Part of a small language model's weights.
Training: 188M tokens, 3371 steps.
MLP neurons of a small language model. Each row is named by its layer, matrix (up: input weights) and neuron, and shows model dimensions 0-223. Each number is 128 + 32 x the weight over its row's rms, rounded and kept within 0 to 255. Numbers have three digits each.
Before each neuron's rows, "fires after" lists the tokens most often just before its 100 highest values on Wikipedia text that the model never trained on. A number after a token or word is its count.

fires after: "h" 26, " h" 18, " pro" 13, " H" 12, "r" 11, " Ch" 4
L8.up760:126220133088085110199188116137151138153168112120118118139090134119113153107170141083135133124138084179115144135139101139124139134133147130051124097175105140134105091131103088146104139169140146130144126067141122093146125170163128078093119143077050126082100133131064153132143152143089158112096191200155095143161114119097172068207177060120139157150159128161125177115180078151131136156147131187129100141077152148120168140165128189151191102161104164126161150161145133119181130098142180134183146171143137128178116155112089088146131075158133186148174130142120123091172104119099113093176098132137118125112116117146112064115081100057144098098092158102140172068096096133067125130135

fires after: "ed" 24, " was" 20, " Y" 7, " J" 5, "ing" 4
L3.up380:109138155117173125130123114133182157127080122136101179114111161166114086114175127148124109122067138118136132183137073078104123178103122180107105075086128035106182123112159135120136153097096162085124138163082149136106131137085110200137086107141138130209093156137101154148144125185078167145111187109096131136102129163158131112125077105165121126114055134137128113143065145125082136149090037134157083130133128122201160144112102127082125107143118137110151055180132086123143201087133179122135099108064123127101074124158103171145176133135128144080184143113141109112107147205160077074137134131140117097128118144128149161172162102150125135151117141114227118087157092133112174163107

fires after: " f" 41, "ar" 11, " o" 6, " to" 6, "an" 5
L3.up684:166158173110088171100092177148074099087147125063179123177101186116087151141071095156156070115150105115091106127165090092153100082128114151145155111152149138160171167085157186147129141090176119089165116173125144105120158121093154079134163093117155230135135083137153104133155137153139120162123122142093138059150094108178114082099141123065112163078120139089138161127126148084102138158096132152166151098111156100151140144124136101161179099103089156121118088110104154140194061159082123121085176069074127133108133122107105186094142144148107164122114170077139114142157071118128168127119116102148098148126194112151113130228098120059112148133181151126096173161107099097123142104143

fires after: "v" 31, "==" 14, "ar" 8, "t" 7, "g" 6
L6.up468:107128075164140167138186154136116104095081042148201121124129130195087143131131117161103162191103170142111088149131111165165149122069141138137131148136105135107116138112174138131140110134122177153144149121117085120125093084160123087103051180103150114156168098155163180082141131096095130147121104098099138133171157156108099098094137107066095094071091117146123167122112089099148051146110146165077112132055126127116087122138174132176090141180121105156166137197122103107160108152190124115141152142135122185149143106131100087130162167176085105143178170210166110091177162122186064180131113126133168060110145137141116155125111134170156134145201134093080141118098112147178144115106

fires after: "un" 11, "in" 10, "n" 10, "us" 10, "is" 7, "en" 7
L8.up681:135118101075120140132162178140159143162146182086112116166146137128126103137115108178125134090140121102121165110115069140059112149182122153106114118096130109123148121112173133099135151149101117123136122069156152131126092118134087112117062085159071151134114103141111092122171153116125162139171084163071041131130160128144166137141076217154109068212162170111122146073140085138178114113123119125155179161126120171126162194118086123134186074159121153111090152075161063125163173141139133148172136085104069157113196188157125178141180086133139147101101125124174114076149096122123152096163186118105113085087081117150147097134165165141088075135099112155129065178098085113140146163131

fires after: "ter" 16, "c" 14, " M" 14, " " 10, "er" 6
L8.up215:155114129136080051097143166163094119108083138119165124139124089063108130128169019127129142143185177123130101150117090161086052124117102121162078164142091075071098140144132203122114181079146134084141144126155133181171102081083150162152121128119126116145142160114077064107136148120088135137172118157160142123164095112114075129137097150102161137082124157102108156138071053093106161127121144090157072113116125180160125081119097079131118109148100046156173074136188171158132115129120084119103102083097122126080107143149142164082097200084137115132127168085100179152111118123123097086092157141125166146081086132156112114105146142111141143107167144157133162131173161072095132135145

fires after: "en" 14, "ec" 9, "in" 8, " R" 7, "ot" 6, "ol" 6
L8.up123:171164078185116067110121101124141154129143116120108134124149141149097192096160198119178153093180115152085164146085134155114135147115132113119103081192108118187145145101113172088153103116115135176107123127148163077107174061136166157079162125078108172142136123166156110153095137152179095079148071157114073167161164158156127114095127158163103142148132095132160090099214120078110099138106153128095067199120099142150105121145131120101119131149113116117111147175091129126084161068130090201102136150079138073116090102168153115125132107092100154170064124167156092160107112175165135115132094157127145104090150135182134208075110097133152110166053096116096145153131129061156116160128

fires after: "," 40, "er" 9, "=" 6, " B" 4
L4.up157:203085127139135172145125137120175165147108133119154111129201137112093107137160077073148141103080157137130168071140115128190123107094150151108129145045172126143120091179107064143128103097132115142162054178121130119176124107160117094148152148159194165112107130144135133171112113172125153114121130134163125170111123173075124167152138065169096173132116109107091126192127157100147136151181097140155134198164095115113142129072106129148134064123084141130075082125168169122121097114122102108135069132147089113163082129129202120132177153109120120176112125096129068101085128110151114100177072187141128114087069119165132089191066136154179149118080168095115142108089134172084093166135

fires after: " P" 19, " of" 13, "m" 10, " p" 6, " B" 6, " the" 6
L8.up846:121096109108123144188081151191136108109121158094184109122126113102178129107108129069070101135168142173043093190160081125136163141156165055157137160135103158127193113143147160107125099139147159128104114126102141124217133105120139120116149161134153130146147114126129111096112120184133100107144096120124140140104186089044098175142103148082170110200083190108057109161121112127111105187181157143149119138147136116105074061134127093086154144154108157107102086139136120123103163072111091159129112203074079098204120129181102094093114181110165110085165149121181176132137092104095135169113087120095127125105120143137106115140170071123136131086167150123142121160132176154161121118168

fires after: " N" 37, " n" 13, " W" 6, "ot" 5, " Un" 5, "W" 5
L3.up390:173225178143118173093118147175153116102135125138181099104132107084098122104094136163123168150099168117050103125133093094174145136126181162099157124144129098090142120193111144175057130080103137156144183109122139129153134060095116124126079098110113087176133090123075143081130180147166186080106172146125112105089160183149153139157085106146136118146141086089139103097101100093127100097139153118093087102074156122105124141155137135086118132119173181169161156178173145157138097138177119140121130084086144130038093112148068103125162093130133127119162140074110113092151101136143146113129174175144226117177145159162110117106166096118096076154108140138082091131087181156170109111127

fires after: " to" 31, "ot" 16, "ld" 9, "ak" 5, " " 4, " re" 4
L6.up873:130161100139114077097133039134155109093135108115150166121087132104118114149124107193091130157143096077140135133054143136173148183092109102138095166179108153145117071168082134106129090115161103154137079158090110091172180158154137115087158118121185156110153112075151097099094125130174074160151144164135183058124108095176128099158137140130185135131127104137142166181162096176078080084148146106113113104125144069123162120153145161172181106163063124122101105180100158102150085166143109119129153109123166096164082110098080088143093082178156111157094079119147110169187140097085191110176110088085138085109163109159120151193165108134110123139151183120196124121133166138125129158120

fires after: " d" 20, " D" 15, " M" 12, "r" 10, " r" 9
L3.up353:178109151137082127061122140161160105160120145156141174125087137117154198138180133074106167112094099111137100099144150117181110139079106146118121138104148092135111126085197135134093167163111083107115161106138099172074097122171102090155050113083140159118131188156132184112111136104169088119119178077150138124104156088139140104157178138079073080097132067158116117139113080137053170140154137131154015131152114145122148150090143170146155081094139131136080128157111170153159163134125128151093176105148180125114085107130125119170141151170069155154119083126130164132174103098120130086175104168110158222096141075164113113140094104109105106110121146099159098148096182180141153120087

fires after: " M" 39, " m" 15, "M" 6, " H" 6, "r" 6, " J" 5
L2.up701:097109141127074095093183203117139103087088106140132138100123111128103193147116080140154137195144082170109132084090119069068114151123147134130121124171134154162085079163122113078136170106199178100110129131162139107119165164199164085148116113126122134162118160100136097125112188150132137121106154131149086111123110110087106099167044162139136124161180159078106075188157149146108174125166082129162151089084174082118135094115133117062157118160136128118112159124175152106102195102099117072190166084098177158173108172121116161117143186125101159087173170113197120133151156157111172086126120118156147129058135136129150108119162103147104144125100090169122097148139147143181137108187

fires after: "t" 31, "in" 23, "n" 18, "u" 5, "c" 5
L4.up879:105117148129158155104101070166138167107087095138038107133092038035135126122120112180103194141140140115197104086127145109153154160110154124216087194107089118134127149129112166100113146148106183123088134116101106155101151101109141152119164152198145085056113154127120103133132130127101086080174081065133163127045114152139147159153146070125130104096150168086144231135155083106147125103107143095138170120131100132157106124127144168143156107150154109111122097085099079113120139121143157182149120101163125121180171116156142161160127135119099118138180138163088115163140082097064121103121124128094093096157126116161100169167171151145103132110145172103104106120062143142096097075135

fires after: "t" 24, "r" 12, "ain" 6, "c" 6, "er" 5, " in" 5
L4.up188:106120108152139146137121121130203166155086086115137102142180108121034176098081131109125099114197102139143094139093094195145157153169143132167052124111137099113154159149129137133139147191169150132115100180116079113086166142117138152125157179174131150123129255178076161066103083051110153163112109062121119117115145122129085165116165115111143168139136137114165169146115104111154090073133110115127071085157115158155102134127151120097171076113185105156125106131171153084138107120115123117085029103113142166142159106175137160088122168109091111154149146133121163180164151110129132136146130096114130130147139162084116161103066129145078125158136097145087079116116128172063129126124

fires after: "v" 19, "c" 18, "i" 11, "ac" 8, "r" 7, "t" 7
L4.up742:158082079211138152142179115166097141128131124160089150175157167146139109164150084129097159147087166160083076192138160147102086116138122122117134126109124116107161121103146165188112141173148139141064089116109090126145162135100105118185197157153075011132102141126118168139131130065118160125015127074122091086116081144124114163139081092080126109089117080072159178100198138062123159144097146104142107108153109125144170120166133144139129134134138099120087108128144178182171114154108099113156138104109146147139168128109077165139139144102128127105141130162101149129176173147084065138091114104135153087117105104194150141146108171103154156139204119138107117113114125131163138117196

fires after: " G" 18, "g" 13, "m" 13, " B" 12, " D" 9
L4.up541:146129122152148086127113125126087089142130096105124139155189138075122119150136103122100118136113155132141102160101146126116183130142098071172151118102140179161163096116112148086117106142100178150148071123133162102135120152156123094163081136103130159090108103020111098144131112088157119099175073124083159098126180136102118151173138098140199123163121147138111192145152112115147135117160138147159086143165150141081159118119134083159101138147071123105121093214127130044160107094163127093128103124095122080144133057115112116119107165123117125161151171129171173044135160135120109125108072110125061128149077146212157208149105082156093152164128169079156136099103077132170087222101

fires after: " " 17, " w" 15, "m" 13, "r" 11, " l" 11, " W" 9
L4.up733:101135141113160150110108149146150052098159162136108173096098153132137173053172170129104136150108060139140099083103173164144159125101142108096122101150111095114158137157106135119086131075121170136145088117125124152162140093165131078097077105155113137110112101161097107048057112127133157078129097060144138133145134189136194132128157119115093128100174112207157108139162111137114111116125214088163049147104182115116124094076117123159141179178139144133038158151111123149151125084140100066116179060209130128105173111086098117109102153119096132164139162152145072091114087155163134122156123148168153158079102138154108079132122137139130140146058106131128097091124200144126107132135

fires after: " |" 21, " (" 10, "w" 9, "n" 9, "v" 6, "p" 4
L8.up171:177111111143140073093124117117099127127120117155087133051123144176087108040094114178134139160071179097123136129094127107146154142127085154100090130122068141071141162145092132132122118146172094161216132112088118135155136087133170076078067133098128119152133138128110156072169153157126104175109127123092127101188160117132139162118147140111158148159157093157107102080188077106095209127134146068105164171136086124123168049162103164126131140087145110041121100105099162191124145093106132122062142130079054169123117119148124114157142143137098130136108078115134159151144108205146116086100145104128165131074138180116160120196166115182112119140103104101123106103107109140106187122142

fires after: "p" 29, " d" 20, "m" 13, " E" 6, "c" 5
L4.up614:118156111160069098107122087135121151100152148153155111155107140124129151107115094145100137117189106142125142141078179161106157126088089105076092098155146149109143136091130162133088162190088111106135124134151107068128098073107175147110139176129120080116138127091097128134162119145124140087105108143200037150154159089114096105113120124118120135101131167105173131077134125156123149220085128124131154106162180072129171190116125151180155064156148149109108165117177106112058155125165108169151075110216166087132192104153160109140116100120137164145104122167099141121152123112109176176059156174180117108137085139090139125192087055102103116096077107112040129083101153139159115126119

fires after: " m" 17, " M" 13, "an" 5, "'" 5, "on" 5, "ic" 5
L3.up520:058111207114078123138120128128094119105146080157103113082114075086144164123172101129107146104160133104089130099083120132164149086113131107203193132181131155150096189096173114167138141141210129104086111142200170171103116175189109138161174152164158067179118161114088070053066151100141131152101138152127079125182117161076110099105114142155170190089145094151101127158105163162169136079140144115139118126069129105152157139097108119128146091136149122152128161165113116076099142137094077137136148112168117071162153107098143114104119099065124115134169151101155156103167075151153159139119083135095114163108121114176104107138138058144099106136085167112150111092098109080142144183132

fires after: " e" 21, " J" 13, "a" 10, "r" 8, " b" 7, " F" 5
L6.up456:196175133179115161096169116160137145104169107122135157129106153132157125139156132104165097096157130165157114134099113113085172099128089115121128154141101184186163135140154097093110168119141121129136165083090135146140153080070145117090147123112160151095098084084163138147168116149139188097114163127024101117148182094099181093104123119157109168170089131093083148068131155099119163126138091120088146126136182145170071187194153109130144098144149171168104153109128122077082146187141188136139141162106148164132149117164080148127157156120143102050116203065159131104167129108135148142137102139112112104103129159160171087184103073189101111084124208112057158146128179122111101125149

fires after: " " 41, "r" 11, "s" 6, "h" 6
L3.up679:162126132114169123151085174152125126149203097100162119165162113091084129113176150163112137147134094170096104097147127188115125102182120148096082135126152091103146149159120136205151115172119165149120117132138102076164170126187124100123168205082160112129146153174126127094108102103133186148121159128135125109117132148122115122123073088027102144160138163130170148111146093069116154132117100166112152126122091209132119146152110150104145071146073104132137144134174078149097078194163176085116141099115076132132098153141115109176107156136080072105123146125140071091166201140119083093094145123110081189126161084166077177133099158107120093110064115108142150056057100128119127102116

fires after: " be" 22, " was" 11, "t" 7, "ct" 5, "pp" 5
L4.up506:118143117139164157103090131162126080167056116136105168128135162128124112128063082189137088165105130114091137116101153116090148206145155123120153172131069137119105124112153184122119155138122107107183137131127101159128141088128129159179159106146176123148128116167083087147118072115169060150014134093122187129042152082128067117116107102123171085109089114153131152193157134160117090141098185118102087103119102082110125116157112131092096095153199112130171108116168164128120115172154126079049146127021096122123116113155113196124073169126103178145145118093141118127145154165126160117108187113178165167144151177162151152140114132160088136155127142155103109115136114090124108133157

fires after: "ic" 19, "i" 18, "r" 17, "ric" 8, "ct" 8, "t" 7
L4.up87:188075136092152149127144134192139153109078109112066092184036124141137220163130144138078145089100097119132122157201133160129128138147138159166170137107056067081099121136109149095153209177192104128119117172161108094062155148126091154156101115122080161119184167072104132123136144155139128083070160132086185165150130173139083122086110101133071167189131131144127114117144125057137132095103110140131140116159145178108079168180130089107176121153146091111115170082121149116137086157120184161103129143120140155129150090107088112081142146088106113173153120122117120134172139086140123101085162092113094144138127123104123104114112168110158115174123116155098168056091082152134132126122

fires after: "d" 14, "f" 14, "er" 10, "c" 8, "p" 6
L4.up271:134161129152132166130127079144097131159140086158129090155120045160128136084146133163136162158110164138123115124148147140162115159069168146126146129168064131100140142152134138173145115114069124128159164162189062073094081049108106129059153120156122081080117128132112086136167129108123090096128132105158070133159104158154171163137134174065165137128179084164135174088118140035114072181127145153138149134136123100130117073150198126149110114170191153091123158142155159142092091184107139141152060153117121090157131116088101075122166145040097140087126100092134109133103133057116128137068180137146167134157100144111123177167126154091151127106135152194097146077145134177120120124106

fires after: " B" 19, " P" 17, " c" 15, " C" 11, "es" 7, "P" 5
L8.up686:060138149072131135172189154103088084120156135173130147116154096098191158109173136142113066163133172099099107143118115073091115165120145134137125098178147069153143142097122096091154091136046159100149132174126170102105111114129127116155138107217085140109159150107090118062115087152089081088081107137131161121117124140070124119198110199119157110171108196102142104078155170146155066139118093131134138190145139167161110095118105110167161142101131109072176077142167169125167187085162056086102129110114153115195107150126145128046144123161109128144159141150141118114131171116157186118140141098107176106112157167130085062147124110129115142088105098140167114141115155114137115144095

fires after: " b" 35, "ter" 19, " e" 13, "em" 7, "qu" 5
L6.up34:156109116105163118126145121174152136166096130134124170141095124165110137126156124138076125177174149111150171144117117197085076093116139063127121180150105154085174105098130106114146113121103159120098072169195139176179117146144185092148109087155092143087120085156160132134127091180140126116091157110100133099122120115126148126113142127130206110172150126063110103096205137144172090136077145110168126121097160094073056076105150113149115167119080149161139140061107131132174154169118144136115110158142144172139097162101166182177146084130064119131115195136126128098165122169080118132115165157124153040108048216180134136133133093091172190112082150127143145145155100133101121099107

fires after: "ro" 19, " o" 18, "re" 10, "le" 10, "a" 6, " le" 5
L4.up415:108160118123177122149155137105075146116147096098156096053119145070155078059169129129117096148109110168136084097152122167092074152140140078095112179087163134187077188108119127167116175201105137117116142186158133111105142110167152119162099129133120158137103119094140122066058104143130167144144122129161135145116164108154198062138166088097125099149153145101146102189143158147105141123105119186142062106123159137127160151095145166197100162179168195153079100123121165081071056143147134138078081139127131093170082117211134151151141080167090143113126168102119126133122096150106158119151123113085171134136124136131177108152143095121155120158127114102065142123137107094095123160053

fires after: "t" 17, " T" 12, " G" 11, " g" 11, "g" 7, "u" 7
L4.up454:049142132179147136130146142175199147125068124166086173130151051102061087101154136137092177123064139131135043162091112147139145135053143135085152154146157120139112177087106094178151148128150099177163149171106112078153144141111107120121169136107106122184118138172179122124085089102112125149118099116100087114233111160120118183127167075144149158067124138084117125164161101163146162111158103067060106107136116105133128169177136121130107165101071113137122164141120108069122133114145129144107187166143157089121070114099065108173106118170096109127131148124143117130127116189161129171107135070114117141106106102146060129184130142123100171165163140122125127081151102136154086121112

fires after: "s" 18, "in" 17, "n" 10, "m" 9, "if" 7, "ou" 5
L6.up606:108128117115177100125115122148154146173181159171125093133164076125155170105160118184089133134209108111095138130154143142144057152099133123118134145153091148123171198120080118093134132106148085162099118124132158186160084145145099118129168144117145135136205134103162136107150128077128161082131106160045132139176124126082149138132088164081108105150179128115101217114177133144190171106164183142174078126122125133080118096121118158160149042153128139100131150149189112154105092111091127118185128109087120165115097094133159165141136148175146162125122124095109109116208109136130138126128125137125148074123111152097143128130166066153052142177064048109071079146158130133185121172157

fires after: "s" 43, "z" 10, "t" 5, "v" 5, "r" 4, "ed" 4
L3.up416:118116069142109187172097092164142097119179144109123169112104112149060124124129121147117135152124109183158119131133135127122129091096049161095117156148098151169090101185080120152145144146152112178147103117170091173142118084133146120106128122139119116113129112071131162148124079125121060163096093125099117107135086133218118180130177106072169068090073156091139144159145106062172134185191174072159120103094117095144125195139107167129140111162128082092171102156136059160097131142163154084101164104044071129136109140137134183169099109124123116145134165164166149109130159139151089155142112130151099111081112111138094132154134226086185108109174120140188124129113154144153081140153

fires after: "l" 28, " l" 8, "av" 7, "h" 7, " L" 6
L8.up654:119158132136158113134070150070144136140107141109113126110155145173150173150167138133162113146144178155102133132159129095104153153210128171110119130150079129089125132142126182128154131142119153167121165182086082130056138097074100111096071097098067189066142118084156140111215090113172168091181115146109094124110147106159155100103120076136133092123162165151115138187107099124130097188117079155194155128112179125159147103173104134146145081134184146138152133096079095200073158211096101097092116067168102078135095111144188126102100111102117153152133108155193095146125107164153118129166155143140069129178119109122133085176144140091118096130158118098112146104121112101159066160093

fires after: " to" 21, " on" 16, "ed" 12, " of" 7, " o" 6
L3.up389:128106115125128120098097156146080158155126087093146067152183117158156105161163124073103112160191135141149140143137116081128152138182125070194113103167109110123131149157082136167154137100151060125162144168084100147083117119109169094087127110132092036166080162116174140151112100127209091151060095093098147054150079092112100140072116124106148158124090073134204177140156059131170073069101089084121102166163145117140127186136173079143122075137108180131092125117111151103135117095133157107118133162159138184176112119162120116099179117179146122155124115152095104141143120104108116106137158130109121170105172086125181119157116119105086135101149113107133132167152064156128095148189

fires after: "l" 18, "ow" 12, "w" 11, "n" 10, "or" 9
L8.up751:161124127155128129164129131126157169136159125176181113074140128115147137151142160114095118160152149084106137118086153156127151109116148223107099124136128204162167148172229157140108132095105141149091121081191161117137099154174099141106166104201171122163137164171086162034144154105173166113202116127139107101089185149150102164197107078128140106153171153179163151088139084126094107159156172139159100133101184143135171155140109140124072145116153158146152152074096113093143122104128113110167183130165150120124141090064093109152072133108120142148086184130142131112096093092163121126178116141071121129165154178160179127091162082118122089139193097122136137154126107175147107116147

fires after: "r" 17, "h" 13, "s" 8, "n" 8, "pp" 7, "t" 7
L6.up136:153080117153127105161130139129197076078116118151109097165135138136098147086170142120133150165166114125191075099145078139175155172128048172199076109166088159071100137157093153139172146129105158071141158106166117161147120104157097158131122176092145141157088162161062154087141140118131173149124152145112132065166121185135094146126164145114083100105119121181105121132072045098080111121141122197153074140149119143086135091154168124106160082184147108117162176143120150112169103116090106138144111126164102109161132124090103168058146206114132124172120136163133153148090100119108150147142125144117109166156155184123108129138161116115128192137069152109125220068102145158143102108154

fires after: " " 29, " e" 17, " h" 9, "il" 8, "2" 6, " l" 5
L6.up505:075151141092154087130158140095160126135154118166225140143039071164036101100139170149147118128170111129130149096128155111137065083158106138143141160121112139085167114146149131110112104160150198119110154079119145094150135134067150082103112138141141161062143095121090195177154126111141106138137147173131132071063120173134154171191072105111109166077136160159118073115111181145126100086065108190154118199140129104154144085115145157152132139180111163103090123104116104078143134148130103162128064152111149175167112095172124110110121124130091124128137147142135190154166113068192125092115155081133202142164123104137149114127143124143181143138104175107156173154092142127137137093151

fires after: "r" 24, " D" 13, " W" 12, " F" 8, " N" 7
L4.up466:115150150118112092113082127162139076094188146131157154089117152130115101111159170151130114143083092157080129113141163151142121118144103148095101118153124081126130081138184140132115125141087091148179126091117155144128122093143114136108130127090091102198095141156171120120169122129212170071136123118092112065153145182066159151130118124110086079147133111177172114135119080139178152130135115188135124155108133138178113172053140120209122121070166179148144129113117189155127117071133115116114123098185106160096130110079047149160134173161157155113142136132156154112201125105125204074133053169085135104161100125124088171080097152111115055110135149084127169074088128105154099060146

fires after: "=" 38, "r" 9, " the" 5, " B" 4
L8.up186:125157094133124163136173152138128095124148124071085162115204108142143141183114131093112107165122118124102135109132145098171064142101104180095214190091087133137154113131113132166124111134079138138087117112115122056105118107116130128104148146136138169153196147179108120151115103106133094095091165129118079099152205129045101132125146057117134140136154108113135142176141086124138100165156093167131193119152086170143189135120185153147138109065131138062093084148087103163130126108137112134107128165188147128125084096107104147116129154167126114143128134091074074126069151049166076078154092142110119135040154102155137114135153149160089159088171171181109200162140137082121103134143

fires after: " n" 32, " wh" 11, "m" 9, "p" 7, "n" 5
L4.up711:123107085157101116151148162055130121130157104040098194105098164122159129099123040184165179140127150119129110093110129163181154130176101136201144179140108152123132136143122121137152137094106140211130091116089172179175141102120157133161071139101132159119081107109150133108116153179150130139065167173110169140140093126153166107086106031126143124153169112149105061122147129123170111134149168097145153113102094146102079086114128142129125166108114143150106140113149130114207144194136123092140161071116126075117071137104106101121125147095176098075120091172141135123140166152119145029155147147156111163121147117092116090148128095158067085164165155086123073137158151127115181153110

fires after: " " 22, "i" 8, "l" 7, "en" 6, "%" 5, "ol" 5
L3.up687:129160067143112075157105162088164137033141198165088161167141146127132119171136087113143143105125156114148143142128163116146107145138170105119144157122099140156095104095133111134136192116140125155114135080123209110069110150189093151087129148148139135146057107063163145122105139110147120081137078153062131146091129158120164099088111140173082146110159110123100134091122110110127177123109112107153145152147126145124115147122068128192116088196178098130062173123182092156067190137137112135096104136123121124097108041081166126107162084127145162150101214143183123154108153138080141103134148185100159113047122099111156155180170124139130142158103130139130069185108109112129122151185

fires after: "l" 15, " l" 13, "el" 8, " V" 6, " L" 6, " v" 5
L8.up891:099136157121091165098080143142127123113157131159082107119096103169102123128124112157140112141221128146105139100160142103130107096145134130168104139141073072148118198125175073124145156131187121142122140146090064163135110194146074066109061181111158062096130150123155132153150088150148141103110099080147096158113213163148121081140116147131146122154152167112149172158100124145138109133092133133176158129172158137144190124148145151158170109199100178120181095120092084153078216173140111122114132213130124084132165118149186089212122145140108175175148074148121116090106133153147154210148155092164132119100122105107113139128086156109104139121201092125097119131128111125122102128089

fires after: " O" 22, " o" 21, "o" 10, "re" 7, "O" 7, " Mar" 5
L4.up277:178156138180157117145061181100102092119138127099110122105095118107139114101153124122110117136107148142174113128130114148162166130142113177173131127062096132149107129177117175122073133075133078081121066144100148125128228127156072183168132095112146122146087111112109135104074075132160098164153092108115113069062147182149133094136115169182137119191066104123099094070137151153069138158109166119162117160144149124109171161140140131109068097142149161147086183144173160132098076107115137141092070133167209097149094111126086168198163157098120140121073156118155081078102089125187120146119101078123141096140113130167122152141121102117115117149147115124096163202199114131154161131123

fires after: " " 29, "s" 18, "y" 7, "es" 6, "ation" 4
L3.up894:109131119094110075111113161146096102136194124145085132098163116097100141061176106170110146093179126144115198059168106172166176100116111120128135089085090122135129115153114166141132122161120082103066125087125087157151156139137168127173165144141134130126113145133134179135102120113188075103186132165128175164098148133118169148143101051085106090146169131171127149161135134127147105055121153164094152066175077174120142136138193102055113080174075126102144127118119104154181108134081146112160181098119138124151094143137123144159119159100162182131146143213153102149160129081100161133125132057118142096142139090132054101064091134153115139174071077138137178118114105128112124116071

fires after: "ed" 27, " S" 15, "ing" 7, " A" 6, " of" 4, " s" 4
L6.up381:169097183145089089164153159160069115120103104159189115083122163116149024066159150187115140127184139144179132141124096087146121104143161142111099081131130071192141099135129146118152100078075168145174133139182124119142129106087131139145126125083196139155085136108137131164127077132149180131158159145112145123132114167185165083130149138140083157160127075119125124117148095204125130140140108128111087033095183116148131134115137189107116095090137143114166095180131087099161110105135174180127196097159145163188103158139122098097139115098122115043171156114120177111103124143125122152125076131177109120129094072130136144142143168078092118138169154076102123159116060110108114119084

fires after: "y" 20, "l" 17, "n" 12, "ed" 10, "e" 7, "art" 5
L8.up101:158134135091198119113138068092153142092158131151188165099108132102129122130083155136114120078141149141115138137163180151174151155091123129085119121140116080111175097133145150113064130229081096092187156084134127113145119102153193146129116125155150108128117106165075181085082136178120137138192158119141164107084133089157166172123079114136171084127092146149119131150176151134159132129107166142108108159133161161140120116140153159111098056111115142127107155125101111054130112140205143133153137092149140141138107124159102072157159082116229122153159159111146127122066045142133158081136138083063122150104106105138114123148157089132122129096123048095192068134167097112062164128101

fires after: " G" 20, " W" 10, " R" 9, " L" 9, " D" 7, "C" 6
L6.up297:097146075136150156128110125153125144123188146084140125109158174147086077106176173095139140161159071110153161159131182157179158126089165070153062120118123105084117136108152165110132169163140105194153138115143152205166149073079155120184133075148148117153094108199106120131198080173103147119180140122118075091167086129105109119136137111118133130177070088103147090112142142188139105161126096166104124150129115075148088125094163189098134128097145131186174079130070164147112140076131127110164108126108114127113137083152162092163134146135118117094133150127117166145136092090106100118082078125149092176093142087112058118075148151085125079126159126062200156119082124098182160134135

fires after: " be" 13, "all" 9, " was" 9, "ic" 8, " is" 6, "g" 6
L6.up411:136133140089171127055125075149130099089113171152089127139152108111163144166114092124132141144092128117118129153086136117195110165197090105135115157130114079111144134120116122165096239138114128111206152105124090155124121127125108112122111155105166160184138110144103154127206123152115125144104183080072116099146097087190139198102130177183131101101108070169098128154142054143137114145093171141100092143126063142095091129104132114103164140115179148173165178120114183115148127122185152141084098153159123151140116164170067160096124135092164117101100119127207157131157148159126140083141044091127133144130145197109192152088100135091121077107096095076137151101132123138082106147161

fires after: " f" 18, " F" 14, " B" 10, " v" 8, " b" 7, "|---|---" 6
L2.up287:139190132143117076104118137102112055144142170142145170156179108123108108176154108116136112140121103092098101144114129114066196104129129119130104111184134140138095102119148123176172148139111164179124123186127161169145152118096164108129117132087123134181101141127103043090143120111093132115146032127086090105166105123118189167151176135102125200182113082103194138087105103117115178137134159130119106068115200173123141132175130095128166091152178144145138140121169150078111209129156107168147152129109085084105113125073111050168143183150129150072143135100163135135162141157132188097115106103137108109115130094181130103108098025130088135147152128118125104091101143096112089106185

fires after: "r" 24, " J" 14, " F" 10, " M" 9, "e" 7
L4.up787:138127145152132135127118148117150132125165120087074102121162100098071181160123168132127137160100100148133129138137104111133112142200122085129194095135159083117105147184120139155125125141174142134200116127151103197157128144169188144118121094114067133147098224150172086191136104147150126087199172106082101116153139107123129116179151084095132118149091114131103091135127098142107133190090092174152088170121162144125093081077132117149123158133113115125176103199150109095148091054090102117129112146102116140117114122083120154121128177147070165123124140074145176141194126098153158114096078157084119210026100154190113131080086168123157153166116126080121137133070157135150115146156

fires after: " h" 21, " e" 17, " o" 12, " b" 10, " re" 8, " to" 8
L6.up875:127166084097123149150121083100120145133146096096113175166075180158108175151142099128111132157107112090159159087051180130147112110168099097113160160125136109098131080141071125110184113127141088133093146161178139111210143092131165105102121127090083204087082119099149128145156164177164128142094141109081191122158135129153135096175154104089129162143142135111122118136137100179089072199068204177163070138139114093151113123108127157164120118135171203107084090132095132108133159190181092133077178111104171142149144115129161144134201106110116151122142181116135129159171123077100159113128141123063131143160154118136172114158105129137160088082156172112131120205159104178130099164151

fires after: " g" 24, " ch" 11, " of" 6, " to" 6, " for" 5
L6.up740:078173095149107157089183166169080133202109057085202065129156126069156187098085133072107079190176100107100174074133121131114167138166166068137130100101109152112183075174208129125118166133130126099148144126091073085125133089142111132089106207124124118129100163108145135061154162159090123172113111087157182146177135172140164111086119181105124140127097097121179135193080124116133105136139165113136110177099152092099147135127139115110064131105128138137128113152109128143178110090119115128130101158093126148170105057130081097086121119210103132124154164128174164182151152158100141142086156137120172128138116098085098122152167119127079136134160122146124135126104141110122120119150